config.yaml
n_layer: 15
d_model: 448
n_head: 7
n_kv_head: 7
head_dim: 64
d_mlp: 1792
vocab_size: 8192
activation: "tanh_gelu"
norm: "layernorm"
norm_place: "pre"
norm_eps: 1e-05
positions: "learned"
qk_norm: false
attn_scale: 0.125
bias: "all"
tie_embeddings: true
parallel_block: false
init: "normal"
init_std_qkv: 0.0206
init_std_o: 0.00377
init_std_up: 0.0206
init_std_down: 0.00377
optimizer: "muon_variant"
lr: 0.00158
lr_mult_o: 1.26
beta1: 0.93
lr_head: 0.00588
grad_clip: 1.0
warmup_steps: 200
schedule: "wsd"
decay_fraction: 1.0
decay_shape: "linear"
final_lr_fraction: 0.02
batch_tokens: 131072
seq_len: 1024
doc_mask: false
train_tokens: 810400000
steps: 6183
dataset: "wikipedia_en"
MLP neurons of a small language model. Each row is named by its layer, matrix (up: input weights) and neuron, and shows model dimensions 144-335. Each number is 128 + 24 x the weight over its row's rms, rounded and kept within 0 to 255. Numbers have three digits each.
Before each neuron's rows, "fires on" lists the tokens most often at its 100 highest values on Wikipedia text that the model never trained on.

fires on: "y", "ia", "no", "ta", "te"
L6.up933:081116096161119109172128088106128098167115111138157096156111131144170167090136169168169116159098129061125130139158165141109120134190087134143157130134144179142123131117084151136134120107175127094131116121102126113133131128115084135157148119124159115123086135171095163127108115147109153110120130142104122073064135136175119144146095123127161100116103146109087157118152124100144090153180133148110106134082081108135155101143123146078106148135176168170125138110148117115101124163139151132104155132138089146138100146103128104157118116122118135135124146142120127131132142135139143122

fires on: " |", " of", "-", ":", "\n", " ("
L6.up166:136098129146117075116154140090105139099176166141131159116078137117155149137131151106120095147102123130122145130116146157156121143128131099106128130122117176103107138123129131146159105112124121100075091132102156155117116120108124119109157138093124128139138158100093157123145127087130156142172144166147138137086108120140102106157161135104097180160133112107114117148091147110118131145147132136164113138102105123109178143093103091144132162160164104130120095156173117101117088047147148102141113108130180143146138138098120155154145151122133124137160102102147112109152108147128082107

fires on: " to", " ", " not"
L11.up1003:134161124127145151086111129099166181100126159142196135120157123155139158087140116105145177179086117103107101139149130120168119121201160157149183125111113123130136151098157176104105151102121098134183128137109149106117187135145169126094122122144125134117124154173121089161138126132129122106149139141116149130103156136105149113105110108130120122161106127151141146125107103158120133137128108136160152148107123129115133108146121120123145142100092128101081147138149121132126087130109169081127104109131131084125118091139117157126113127117159130116190128119113114125126145121089150153

fires on: " as", "s", " ", "us", " −", " only"
L6.up1016:145137116122116103119109132103171080122123124124102102146132118141127140135140158126167109168141153130106124116164109145095142116157126146134160114084127154097133138130141139111132101142124140137140140086098141144167128157138131131122131147109138106100106180142156144103165147089102118135135101140127110136138096147076101150136104101096180145134126089138119114169117166112149114152161110142140120167183119129141147131126148135146084141139147182139083070124146147151118105134146119120116122097077144175141163088085117081122173125126095156125156111093130169106139117101175086103

fires on: " |", " ", "3", "1", "7", "6"
L8.up1462:139095136146103106140098132115149130087142157130126160104173094150105124105122167118169108117147101086154119105162092130147159125128131121169133108132134133142097127118161121138143117096182074143123181146161120090090142119136187142131106172118118140142066125131147136118155135139146099128131111131141125082151129130111145137107141095121130128131121126124123103157117134153152110133141124168159169146108130108111158111165083128137142098149088106160160137116145117138115106123078091094134132118091103109142128103111121114140081184102148088092100135121121142090119114142101154159

fires on: " and", " large", "-", " by"
L8.up220:139093145145156092129107131103126157168145134164129114133151124105105164118107099162131127137135144138117127137129131116109143141108117148092116114163113136089099127114140094124128121133155147109185119134112108160120139145140123138122121112129133147083136136119098101188153127101101156169147102113173113156139134107097129092099149122103131137135086120118091107120164149118152143174125136062149121107127105133159138129130152100149163143118105115180137158114143085150129085154154104102116146098134138133099137140183121146138115141146089147053115120110124167094126141056113132118

fires on: ".", "-", "born", "ist", "\n"
L8.up1735:103107143106103169134135131151162137153150162135158148144166149113155144142089110131113101129108130152112116133146157165100103122137100152105118088084132144126094143118112105105138107135136111114148126142120098117105140104087121125137140137094188153111112074156132196137123137140113122130149151136131153139124138163124153110151126162114122131099155095154124153119074114106123170112119152113180128133127111121115120090143150121155146136165090113089099126111080129121110132141139135136166149148116154166110088119156150131111124124086140094091150138121128145133148167090113109155

fires on: " ", ";", " can"
L11.up505:085188114141167116110119103124129160123104164101164170106112156104189185088095094166188117123114134132140196105118142175140138126114120127128109117134104125152132149118150134111120118114144133139157090151108139161104115093151192127112137152131103150107146119118130155166122155155135154116137118109111120158112122136117094170127129083098113081162102144157140141095156092128109125159111109103130186118073138076134111145142142156115130153135120134116090153142120099142119182138108111128142120118100113166064191080135117126139114151148137143109134145138127083110103155093126112141

fires on: " ", "s", "st", "t"
L6.up1112:138149139105107122140113177120135098145115122124179139149129125167113099082098152113127104129120141121111114099169168154133125085155122137108167123111110138104121122105101165113183132112141156161166111077161117110095132125106164137088123166157144138142119137093140150105133121107103156103139113146128129121147129134159135089117118170093167101127082158113138113127137145098103123097112131137130121119182117116150158132172152134148114123152110138160135092129129112160132134138125122149130160187127126155083107104118101139113124083114134123123083142074164129112153160139138120156

fires on: "0", "1", "2", ".", " ("
L11.up1418:173134110149098128141155139160112107109091161154117184083104112097129153150124131147140111161112165129153102125176141139072175136151066145153108136176123092150111103134140144105117086140139135124143125114121101141134129156071129109160147132099135081104125158118117114109116130129126151137136165151142122121125147114088125090140143054101083117145128092098141130146154138154153115148070131117122119111163092131125128112132141158147121189151167107110142178151127119106101131162158123115130106158114108142112097124142138143117137150106132125091151152128141118145108110145129120143

fires on: " "
L8.up1599:126144127135116070102124136144126111084110115132124131155136128119165162155157131106093154161107153140161128127162138117157129085157097104123130098133108131089149120124091135114109145123147145129166129097112139149123127149149104123102136159118117157142126133143148110167130156089116150100036159157154133106090105103088122124116098119157141145140113108131131112119150121116106109088148119121126216112108096135158150100133139134138144129108109122121095138173129121098110111155133161143102080151142193123119141102116152130089128181128143129128116110113149115147099144099124136166

fires on: " the", "\n", "2", " |", "5", "present"
L8.up170:143114121122178138124128096114162108118141128069115102136118135093144161131179128145140115104085106116172155111156082116129140096109164163141114130133125096129135136098128094102169120134129133112123123132103094115137130114152171177108107160141219128142097115135095109146086118086104096116108104076105157140148118129156169091127103146128173128148155081180129126152118131126116136128138150091139125159144091123116067113152096100132148140124092110103147148144159129161081116141139116141116128082091097108132114166169110138124132095131157139152131129115112123172141116131132086148

fires on: "\n", " (", " the", " of", " "
L8.up523:176147169112153103088110090135117151127143103153130165135130121118165125123108153154109150135058112110106145152115177055150149138122124105145145152130097102146099107151165149098170111149104099099126143128136129137112126108128128162128147085140121171132127132101101134122124127137145136157127130107162132157114119123125073111133137173140113126128096126114160147129126103160149129121117180133149085135149117123122175177096110109162100180115151086071148134127169090124124124124142080143139131142112107144133112130104147155136111158119141140146107157110218163122146127138133133154

fires on: " |", " the", ","
L11.up588:177139114119184119166127122129121130112127144110114118100072076118132107128074119140129140156147128110117102110159119122095112167135135139128121136118149137138126139162120108134171105136134113152092123118105113092151149160138155091136134075104120129131115124135114091147147108126137113118096109127153085076116118156097120102107153143135182136105129134135121127125144100153093120152166169090178107150137105165163113167134141162133142122150096115164178074115127131131105132079131107175128134111106117142127098112055142167158102088112128142119149115146114159138161126120114164143

fires on: ",", " and", " the", " to"
L8.up1329:160156173133135146127094129096149134116154164129157159087168099112163127118166135118132123141141108132094125111124150147149105159096143147128115134111109127123124156082157157146099142164172132106172083163123176124135112134084083138171141178137127110146120126117143085153128098113131128168136145147151137121104097110109187103141121108092121139169101094129134136103120095136116141115121121156110065137145161126171084082132190097148124154169119155104197131131166093138135145153151144131157148097099115112167170111107110167144127163128152139093121144138102164121120159139128146136

fires on: "2", "-"
L11.up54:119078156149141148126113135115151103143102148145106114182076119108148116125126100125092150091154104109106125118115112175122135181095115174124102140163171105102085103148134089124128110073114104083149130129164120141151115119115120127127086114140086126153170139149159145189134119110133130141078132151138134113136106170114119086105151144135154165121139146101188149072157119058120107172094106134152160135131100131168140162139093111147164154128075149120129173150106104126099167171128132082154137129123088143142123139172110118153162139107100097136141141111126106157113115088116139142

fires on: " ", "0", ",", " American", " |", "'"
L11.up122:143182125093167107109124111106107115114151121088160129113137137147151087164118156145162155153122150115099105139109176104170123124114137135130119114150161122105185112137159141124146141135100104131123129132067136114120199125140079138137120113130142056131147109179142110125136149144132121146125156149110127098127114134113146129129128137107157105106108126153111116108127120155152175144116120153091186084083098146118076145149134125145128104096115165103132103168130151179100093085110144127135115125100151133174113074102142143153121099133154160116186137099137139132163122116156101125

fires on: "-", "\n", " the", ":"
L6.up178:152116167102125149147114104164108088155086079160154138138108094098124143143121123114131126109105137129121114113116120177117118164115138165114095134081115119149136161144142081128112165160117180145139132114157179088128080109112142140146132116086116129111138137131113119079122138148112132137115122163119147157085165174133175099149140157113178134082116110117142128106121093087176123112138093149130103119109111085135128135182155127133160130161166095095098103142132117187149141117137144116151142118126121141145128098187192105163166131155143138084136155127139122121121118125178107133

fires on: "\n"
L6.up1310:137157096115137105150131164131104131119122127125141150147108108126158110137111118123160144144123106083140063135166112087140123095088115112117139145121165131163149145117123110103096102132157124133141081125140117154145143142172099147076105156126119108051116122109151140129108162099132150120142149108115160089110122136122130128102121134123103126155080116154121134105172110160101112112110137109139132130123102115101171155176151087092130078124142150144110129110113109133181129116153129109106106080134088151112120122182164155104106086135123166102166188147132160119124156120103152128

fires on: " |", " in", ".", " the", " at"
L11.up404:122144111076137115140102106151136096175153171113130185133167146138126112103131110137148089100108124136178129160111079118130097129127121172124150175144133106095093114113159091147130121116114107091144091143143103139206138123110112158093121144095141120134137139114140126119149095123116133144086136122082142111173104103124116138119087123132154124149149163121125132157136129111111160123161113111143123131169147135105114163125166128149164134135115103126123110145156113135154122114102090156125115119126106073127164093154180106140127124106135122139114124108152137127115159125155107134

fires on: " |", ";", " "
L6.up1148:140108122091101146121103163137150120142153147115139086144158141142146148134165096167126200120149160121078130121156137108187125146143149145112144122107127127160130144117144134122149129150096111116111115144158114102110111116139141146114147133162110131123101130124146120122108140139123111138079127143119108115132123105098130113138072125161130133120137118152136146108148136175151123116096126151144105116141179094131143126153124109122170118114144152140110184155124116150149103144094120083100129100116130155155098117109143153148127128138128064112130087152154125116152112174128129115

fires on: ",", " is", " was", " =", " also"
L8.up58:148121144141100142129089111097125090162152128095151161123116121088107125115151096155193105135129148091128115138142159148126101135107111101107096139137147142141106152136095134119152086169149114121131165121112120151081185162170115168151132132172140113164107093130133122100110113136119114150113126113087120119120142141115100139149115100123157128106087115124146170150099164170149164138157132113164125122116104125116160150107149154166126165109135116127149103169126132123144113135126099140122166127091151095172107131140094178127160118157144145126102133161081094162164104153110135148

fires on: "born", " |", " after", " –", "-", " ("
L6.up1638:118120134121095146110120150151161137109155132122103137120163108126173131108139153125159118084132142104152146153128129122105120160130131114100122150126117132140095140158126130070079134123181133109111153127162162195057147134152115115078155110148127130156118093104130129094099145110119102153119122172148141157094135102118120122107143175128109132128146097118141124167113140119132089111125167159147124086145079150145129132115093131170148139124123092172113118083154173129100079100158107126128153135099143138105150112145115120136122126100105103159118093149137087130082135156143105112

fires on: " was", ")", " became", ",", " as", " her"
L8.up1170:126109132106098151134141108099138119114114131095127114116114101150133093162110117135161082157106157156121109099131185127173139174145143158094101162125101147155090120101155121149145134130115132116103150115166093133117142134133129170131133114165122114133130111145127100118112128168153153156086149131119123115135113123143176156111157152132130107164160121124174138127140146143135144120116107120168131121115083153136119167144110164135115129130098103117094106094120122119149108130129151082096148165051156114129099123133134124114158130140151105109151142072184109165131123124119111110

fires on: "\n", " \"", "==", " ==", "ha", " |"
L6.up1428:136135165108113116143154171153145112146132122115143108145094128124112113121128117126130136132124139132125142112177132133086138103108078123126138148118154105086126126121118121128100144124111154155156156151115142140106154142136081169110114116116146101091167110135176128097124156123150150110118158085146121195123116158128130117116114162111127139154089139163170073095104094151133153113154166096125108109147111100118157136084109123082120103176112118076111113118171107133133142142129155082151123125126111130142113128143123161150115177113133165134134145130112112084139118160115093137

fires on: ",", " first", "est", " the"
L8.up511:134106172140128130137109164121116133110115130111149134166142095131134151131115115142098123158132110090067133103118151110120122150107136140115118150150162149078115141164127107097125092099119082131108120133139158134164140090192113132172104139090145145134127123127122112128136098113156152126158140133099095128129134132156171158118153167104119129107088106115125116083103108173120085146135125113137113135121141136137160123131156105113122143159130115118178163152131119100151107073177127132121144103095144122142132122111113187169093155097136115149143136118133119133142159119121204112

fires on: " ", "0", "9", ".", "1", "2"
L11.up403:157157074163111145142129149152120146139118102096130098132144091066127102117118153116128077125179146115105139132141129140066134088147081125180155149132162072162152093187131125151129126141157099119135109131126120128101116131135140140113152147053150100113150095161126125120123107130120174112113119136138103099100103134105136110111149114138133082160151092086137145151138146110107167122116121151089124105087155150101145142167149112129145113124128134106105118143127125163125119141161133137128119089139107098133130122161108099120139124067151122110122093136126132134122134166137113132

fires on: "ed", "ing", "y", "ation", "on", "er"
L6.up647:093103094187144105118107136135125147085188122159137112126117126127109122128070141164131111175126129120154126159132125181143085087101173110097095133173135133125109165092125109118087116135102075095118124153115105139139100135094121056106143154105126136123102154137156128100100129155139127129128125155092111145136141101149126134130117166103100124105116127158132165142148105111152149143116083078122166134112117126130108130151200156114137184140172154107121183151151111139118136131145106149110134145144155180126140147141147112133147122115123135144148066153121111109108108094147112112